config.toml
n_layer = 12
d_model = 512
n_head = 4
n_kv_head = 4
head_dim = 128
d_mlp = 2048
vocab_size = 32000
activation = "tanh_gelu"
norm = "layernorm"
norm_place = "pre"
norm_eps = 1e-06
positions = "learned"
qk_norm = false
attn_scale = 0.0884
bias = "all"
tie_embeddings = false
parallel_block = false
init = "normal"
init_std_qkv = 0.0285
init_std_o = 0.00581
init_std_up = 0.0285
init_std_down = 0.00291
optimizer = "muon_variant"
lr = 0.00629
lr_mult_o = 1.5
beta1 = 0.95
lr_head = 0.00414
grad_clip = 0.5
warmup_steps = 200
schedule = "wsd"
decay_fraction = 1.0
decay_shape = "pow"
final_lr_fraction = 0.05
batch_tokens = 65536
seq_len = 1024
doc_mask = true
z_loss = 1e-05
train_tokens = 844500000
steps = 12887
dataset = "wikipedia_en"
MLP neurons of a small language model. Each row is named by its layer, matrix (up: input weights; down: output weights) and neuron, and shows model dimensions 112-303. Each number is 500 + 25 x the weight over its row's rms, rounded and kept within 0 to 999. Numbers have three digits each.
Before each neuron's rows, "fires on" lists the tokens most often at its 100 highest values on Wikipedia text that the model never trained on.

fires on: " |", ",", " of", "-", "H", ")"
L7.up74:528486516523456509501545510527520495486496529486502510489475535478512567502523522523485483502545452506500523524438502514542523483531472500472505513516568512478507498527490484476538503487474495481509511487498543520494511452468545472510510514506519487493460469483494541453497480497455516475495535472545480520523474512475529498506475520507516481526544467494480489481512523508499520516505514507499463520467515497490457524470476475491489506522545509464517497461498521526518506445527536500507478507494525506511541512494524491463508495515533455455471472483489513525519523522481530546
L7.down74:472519470511495534467534511454513531537482490466463553534434467509520501503505521491511465493512534461461487487521542463486538562501526509521483493493544491502502479490477494459501511518508550516480529480515454470486518479513528449476511507485495466480533507472475464468499517518488468474523502525480512466475498521501516447508532456473535476463470478504489470511535500507545518519517541481463507528515557517510521484473496517507472496479485530527542539516534470505513555504504516502493477476517489509478502519469463511510480439497513515458466497555535496530518486500482541483

fires on: " and", "===", "s", "==", ","
L7.up115:494474549494496524509483435449525479523536478475517499458492545488510480496463512522488506520506473520527522462490468500524511491484496491487521537494492511540461480521463476487478531490496421515515495508524475515501520519525526474524462512485474497497449533507492499490479510474529495487519518487487538500498481500533445494477520502548501480519542497474510493521483461514468512501529517497521538439473518468544501509483498483515526490482556501515531467507518497494472499480422476495469525480483489476532478482512483529501494491479525483494509464501526474519535507517487491458
L7.down115:506502479501504489534510510517461504480502512535462429485510508496534517520541508504495476525493561479482517531534528484463471507556501479505466501511492514538483523444526525530523447483488530494508525527513536522506492461502496497497474493491517514517508468503536510448485484477471504506481506503479493444496519534448511542531467466489475499490535467489519518454465493513544491509547503505511469502499443499453512470466521496483492509508475506486469489521513490503483475516543543541498476494494504511514514478490524519480528524510517510519550542519510538499419516496504482518

fires on: "s", "es"
L7.up301:500486559497489519536522506496461547512513531503524461515504460468532489487507457424490523455502545480515515480516525505502496502502443441500496468478465517542514525535524510469500495527496444523533537512498465523456534505481503535479498469500502521462514543467499536492567528486474528532494473515478497469506494526513500499522492464479484464506497514517464488520502495488528528482475480511489467530521502558481477491475520517518520511493483492542515493467512511488468446535531541486529513496498506529508499514512522481502490514523508502505496539493502496502512479517496522506
L7.down301:507529491519466502511513489459506486498500504498511504522490517550455478495489489505477517537490488546482480542528494473478511465545564540492470522482523431432478504470531489437500456538529498531482505499529544488477500501515506507474528469502534494541458483519502458526487515534507505467489505467505455527509515464501450490494500478527541519493482491475534502502506515491506485518499491533470464535518504448508553494471479488522484488463494505483457510543457482536483511529503494512486449462486501505500489498488507530512482573482477485497458493523528492526508474518487523492

fires on: " of", "-", "\n", " ", " ("
L7.up1035:511518540475531558542510509458481500495494541468478531482450472530495503539498492483509514490569522489520528492492479505515537513476447534455482510529539514503506511519444468509524497488516526481538508459484506486500490486522474508462512503461479481520473499552532498506467502488490498467500495437478497502498501502537551519499476523471545513525479475464458484515468549519483482504493505511481545510483556448542505526433525443482490502500498499526470535500520497510480486491458534507526463467483475505522503489503516517495504492536544503523509485509502500554522572478473506501
L7.down1035:503489520477502511467523499507485502528462523464536523495486507494492470476500519475503448528460505489540521479494558483463528487489510520479487492499490477457528503483467508513478487498507492485519516567519494489485495530516524469519507477485475515528511486459544476485511530486527515543465480542497481478504484519501490502492529527501535512554534512523506530512483470466523486529514506518532512520539471524486495511492497504493502469478492475508516502562516455504534506513504509493512523478508519497517491473486457548480544485484516421513482504482499484484426502491484528500

fires on: "-", "s", " and", ",", ")"
L7.up913:503476484518499507519501518488501468524540511498527503516483482517543489478489521514459531504488488527491523474521515473507521466466502505486538512431487504555514517504457477506487496525447512523512439469530499500466526506520486546527474529505496452480503516434446472488462511538564517493527481475506501500466490506498477520476497528510468492519498502494554465453500534467453501504529546481462504495503500482520535489458511491462544521478542538520500508496537498551480510500506511515482454469519478498484506471486472528499511522459485496494502497533491527524526572508508506499
L7.down913:521455504477527532458554494508539490491535513476489501481529497453532521503533495483504520485502477491475485456535460486425432508542499504523501515529512466489466484494489514517510491484540481528481535498462482517490506478515505493459475491473504545543484518519491491503489516492475503494517476468469484483491542478499515563519513495496491492483583495499515507516481476480511525481517522515536486492502508510553477474481498443523475455535510510529482480576464498482496467506505513488554521514464510494510475515511498533468479499500489512520550470502506524478488478517447525506

fires on: " of", ":", ".", " to", " for"
L7.up987:538547490546485517442517519459491509482506451497486528514474475458481487532477473443521495505485536489487495506519481470520493498555510507538520487497488529507483507559506482499534535474479494516459517488502509524504522488508483478547472536478520486578460472481521515515522475508442525521483521507524504502487487534526466505491444482498497456483490467512522499425483503481523497461479482471494486501489519522514499509495494538525491492514505518522435464487486512522505547482508505484514490502551503476476477519534465469469514530491500489509482467521514468547531469479542503470
L7.down987:526500505507522489517528493517544508509473503484501504484483502512486485516525503482423518503507491524513568514520508522498498531490472514463480451485517500457492533485475492489488484489507492481526488556511493503487520524488493527472520503529451540536501494458521433464466517521533504478493474497538499504513527429499491490507459499503465506461516500511531482527516504553477528489566531438499482499511497544492526496497541490513510489524517500485480481498517532496475478514487497490509497486514457522479446453529529522476528460504517528489506521462485470470540484522499465520

fires on: "s", "ing", "d", "ed", "w"
L7.up1961:477482552531507516530470525495484516504519495500493496474507467530530509528514489513481492493495512485534541467509474540495472502528547504484469457462475514466504549519478518449539464478484506546481547498507498491483476531520527503444484441513514479496562468444523487522513513474485476504499499485491481479524510518523509501509497487506519504484455470503509481521512510556518517448495484459462476503542556511500460462516510484495497530510517453529475481491485472480484455486462473532527477533440501472488486549504518503508487493503491477491549494466497533482502481507496517509
L7.down1961:532481512533476487507500536474485453477470493487485501489485494492478497492496472531468479540515526500537520457553523472464499492496518468495437478487511483488520502460469457508492523519535532533540539478491510495467538482497498518513489500496535500507469509519505468498496461537461519482463527463493471503493513503499514469520495539515549495482506498522515503509474457476514543499475481563509483512472511562510506477475502515495524517517482491512492491497454515529468539498497536467478430499502479515510463530492509528498493534514473470534506516487519500531501487486483494535

fires on: "s", "'", " of", " and", "-", "S"
L7.up1488:564543516413542490503483482514510505501479504501473520478504511510510488562525507495533532447536497486534495542506530492492515534487489501475492512472513471516533538452475460476480520487501515483461531501482550470511490526487526520502508455501521529503525464490527465485449468511473493472536499492503474453449510455525527477494454545512513453508466504506489491507456488483493489510485517509527498528505510488524517513512529463497513570539515495471468504492489506540536523554490461500496503476485521479474477516450519511478473502492492524482494528526487456518460510544497511499
L7.down1488:456517520514514533493495511517489546502481507487548490503461502501489466500551498513526511536461543499503513456509481512488512498541461545508456533465517492521422478537490541484485516484496472522530506486503452495505467484498483515503489493543483486495491518522520490496502511543533541476501484468454462486510463498494483499502523518538481512438464491479460496465508519428493543504525520486490487483527537557459487478485539481535522512493490506531461465464498489529476504491497519470537513508477465529531514517521496540493489508535505506528471459455511534467506547471490480511

fires on: " and", "s", " (", "-", " |", " "
L7.up1284:551485526517460485505508508514501486490486490490480505527505516500485485516471501464483512504523498479493521523493526505524529496516492505514530524459456496561509544464493437453471557497495531484468464493504478463501468524470454514479471521501521469511532512526524502474522469509520501456508499484522503469488485494519527485481495497475502481543547516456465504511486503520518495520529526479506501539507508481548520474509500469491480514482552523520461530494529487540514501448451515467514547488491500512553514492542556507462503514461475478486539478491508500525465493500481501538
L7.down1284:468503496521495529494524482504488483520547530531512487494456472461529473512534502532524473487500495514522516478525452468468525506526468519509459493558527489501509488521520526509498506498509504562520496536522509493459521476546503512487517477521516549481466466496503535519483498487512482521497491543472537532506496505505496480525498514507528475490514510490478525497513464482474505503485478525490470478502514516449501521499495524499530490501538534451488492515480470505536507514561533456514544483545485486464505514479521508497480442443496510503496467498470468500488485517484481474

fires on: ",", "-", " |", "s"
L7.up542:511488512500506540517483509507559529565523496474490480497486506504492520552530499545533482506507494465513549503521535493536465471493510477467495503490486547521527529528470499497464472524492495520463519504465444496489498499520509461497497522468459506488494475505481514522459511487506482523559484512538504491513498460505552475536506512494471505496509473478476512513490486514491494499493447491514484510465490435473493503503492512475475491531510571506523510478494473508528512493392527504494466484472479496507531517477525493497480505465504494543481467517526482478561492536487540535
L7.down542:475464495495495491497506531487500436469469464507494532463456516531505479485517497501457521468514543516504496506479510513496462489501462493488501534512486487439506524514549521529502485483507551506483499465505491547558478506433489514514563468535480520550484478513504530469455475512464509478525509461495514528513517527538468550510476528513500511498508480481526451506502495487497510487527491502501506484513516525499484465488516479462517510512443540527466462542529505504508461457506527477506510473480547526495536467521518513510575537501490490510509500486533527515552461486510536490

fires on: " |", "-", ",", ";", "s", " follows"
L7.up3:488486494530481462474499516447521508510495490535513508472509518496480467529505521509477468494507534511504517503531499484489448503500446503522469510507502557470510501492496478490502530499480481533525519498506481505491500493484435482528479536509529488498500526494503424473497495454512501484492489492546483532471500440481504512458515488481471458507500495526470490512509492484468527495477489531462530492469491461543488523481511489511478512524515518465488480523468495510466500482497514536505461503498518475494548454501510467474494534500480461479492477517492461522501507503539491506
L7.down3:503524477500512471482490505471538489512484492490466476541526501462479510523484428503540492516497526486489482487499503494491522512498519511488483502479497460524487524531531493531499538498496505475525480482497482460498498489495549498450524477468478518477502528482486505504481527530505498503510470492474498515518529493467489502500490495466491533524523560505562501481472462501520504488508560479480475516468490485482521478483503452544518476480486477549520529541521517497550538511518476484500510484511515483515499510556505501495478497460506504485494522467460534511479518500507515463

fires on: " |", " of", " in"
L7.up1599:512556476524486549478520547507482479501519456517519530496461518512541439542453472452489477489531543480479514477521491541457501528487534491528512519479487543490496496493505553471490531491485535519503501497485506506499500571525488486512450531509492523495505456500486454488513504481475502514479435553500477438494498512473470462498493446472509497523524479485506529521466502478524488503502482531489473487470519485531558473514551514507504516537507491495487480494471486482488485500490503518482514483497518478486513490502500493497435509508500434489537517521486497508499477478492497494
L7.down1599:547484558484532460489466508449457483467490473495498451487502475499531472536533446498525520486448492511482542504492484532525524529523457447477443515470531522463504511494498523462498476515496519493497490481481505557517490470481526520494538456474500518504466504544468515501452483492496451491520479444517478502498552484502500510489517474494520509502489544518516450512492498541500526484464525535463474466504486530513463488491494496457560518473496470536526529512542548522542507506503513515512502489500503493527523488509490523486492510486473537494472495525505469472502530530484550504

fires on: " and", ",", "-", " of", " to"
L7.up1597:507503514503424511523497482506528527500517533438526493497465523506479510584445518509497487492492504535479505494530493488513452474495490477511544504476524511539504469492458501454514463476497513510455500479456500504504534480506461524512506484498544448494519506491504475483465468483499509466486544497483481503476498458500502510486490484524481487484545482502515477509507470521497474493535497487490500526444515506483493503500473463507476531463479468517487463515542472496485493524479510475500551478471500482500496477506448500491511480537508494479522464543550497473544497517448488480
L7.down1597:492532553522541497493521539475483472509508496516500504536518484493562509459526485460474486501539500511487502470464514481475521502498481495504481492493516486505483532490516514499479505490490459530506536530541543496447493513511482489491512456527490521507435483476495492551500519504488504521496517505507483503491503481496511486493509509498529520492479526527542488438491520520447513499521477501523483491502470501536488511487497519503510515549466498533464483524485490446483523462500500489489482485524483507523444540484536520477485515457513471496510489475469507510464539461526500467

fires on: "ly", " and", ",", " as", "-", " only"
L7.up1913:492501544510457524489487482468502512529524502501466480467440538505527490499466489535490527472470527482514479544454492480496544511516505520497500486514508516545497477506470507499556496520515498512548514460481517528563527522489502442504496494474463503507534496550489507493493516490491495518525536456494481479488539506547527495500528481478482488479517490533516493519549475516461522499543530493452494484510497506540486498503478521532502461511492516504520490546521514488492508517471491556485525445502508512487445435473486454485508463513486524520509487495518501471512470463474483486
L7.down1913:489495513527527540557501527561547479471469541489501486511499474499474532452499491523492458510538493531500500492514566485499481526482516477518452544460498523520508503507495517468480533494510506518535455483466505528509532488485515559536524461482484535499495540476523532552507492510511509516489464529469502491541481505465479496526490516527512501509496478483487514487488508507466521525500449496482486495506518508494474444480491471498479457491473511513476502478542475475486486469504523476443507551543517480534518559496487498503520518498497474494465497512508527512476559485552510481

fires on: " |", "\n", " which", "'"
L7.up661:477516464472466549510561545537526473457488470490499509510494500497529497481496499471457503496483483453510532493464478525482496481543508529490497517456472547521506490503536484504499464544525513502468506522467478464527449520512507482518506502511490501534477507477503457511466473508492532427538503565517530476513511482444525509475465486461494487507486505591498478466461508512477489438498519485464516480493520538502517508532500507480513534522495525465527469508465500516482539516492525492470452473495476516509496498483538512506507492451471522504529486479485505492487468479499530503
L7.down661:524493533518527516511463508494545529497511533491545487469502511510476478559492466536518523511486492521500474517536464495539452510442452476475474485493517494504503520512451494510481545472477525520514505498469524507472550458492489520489521513490451466493488509540482531514498524528518444547510508454473500537479533509532478511556512504522554513505497544460505501527520506541479522527523466491521494497486480496506508503468517460507503505494508507515487521500541504482533461490480515477519561493506520496519469505537495483489524519570484473479485491493496497508492554479502445517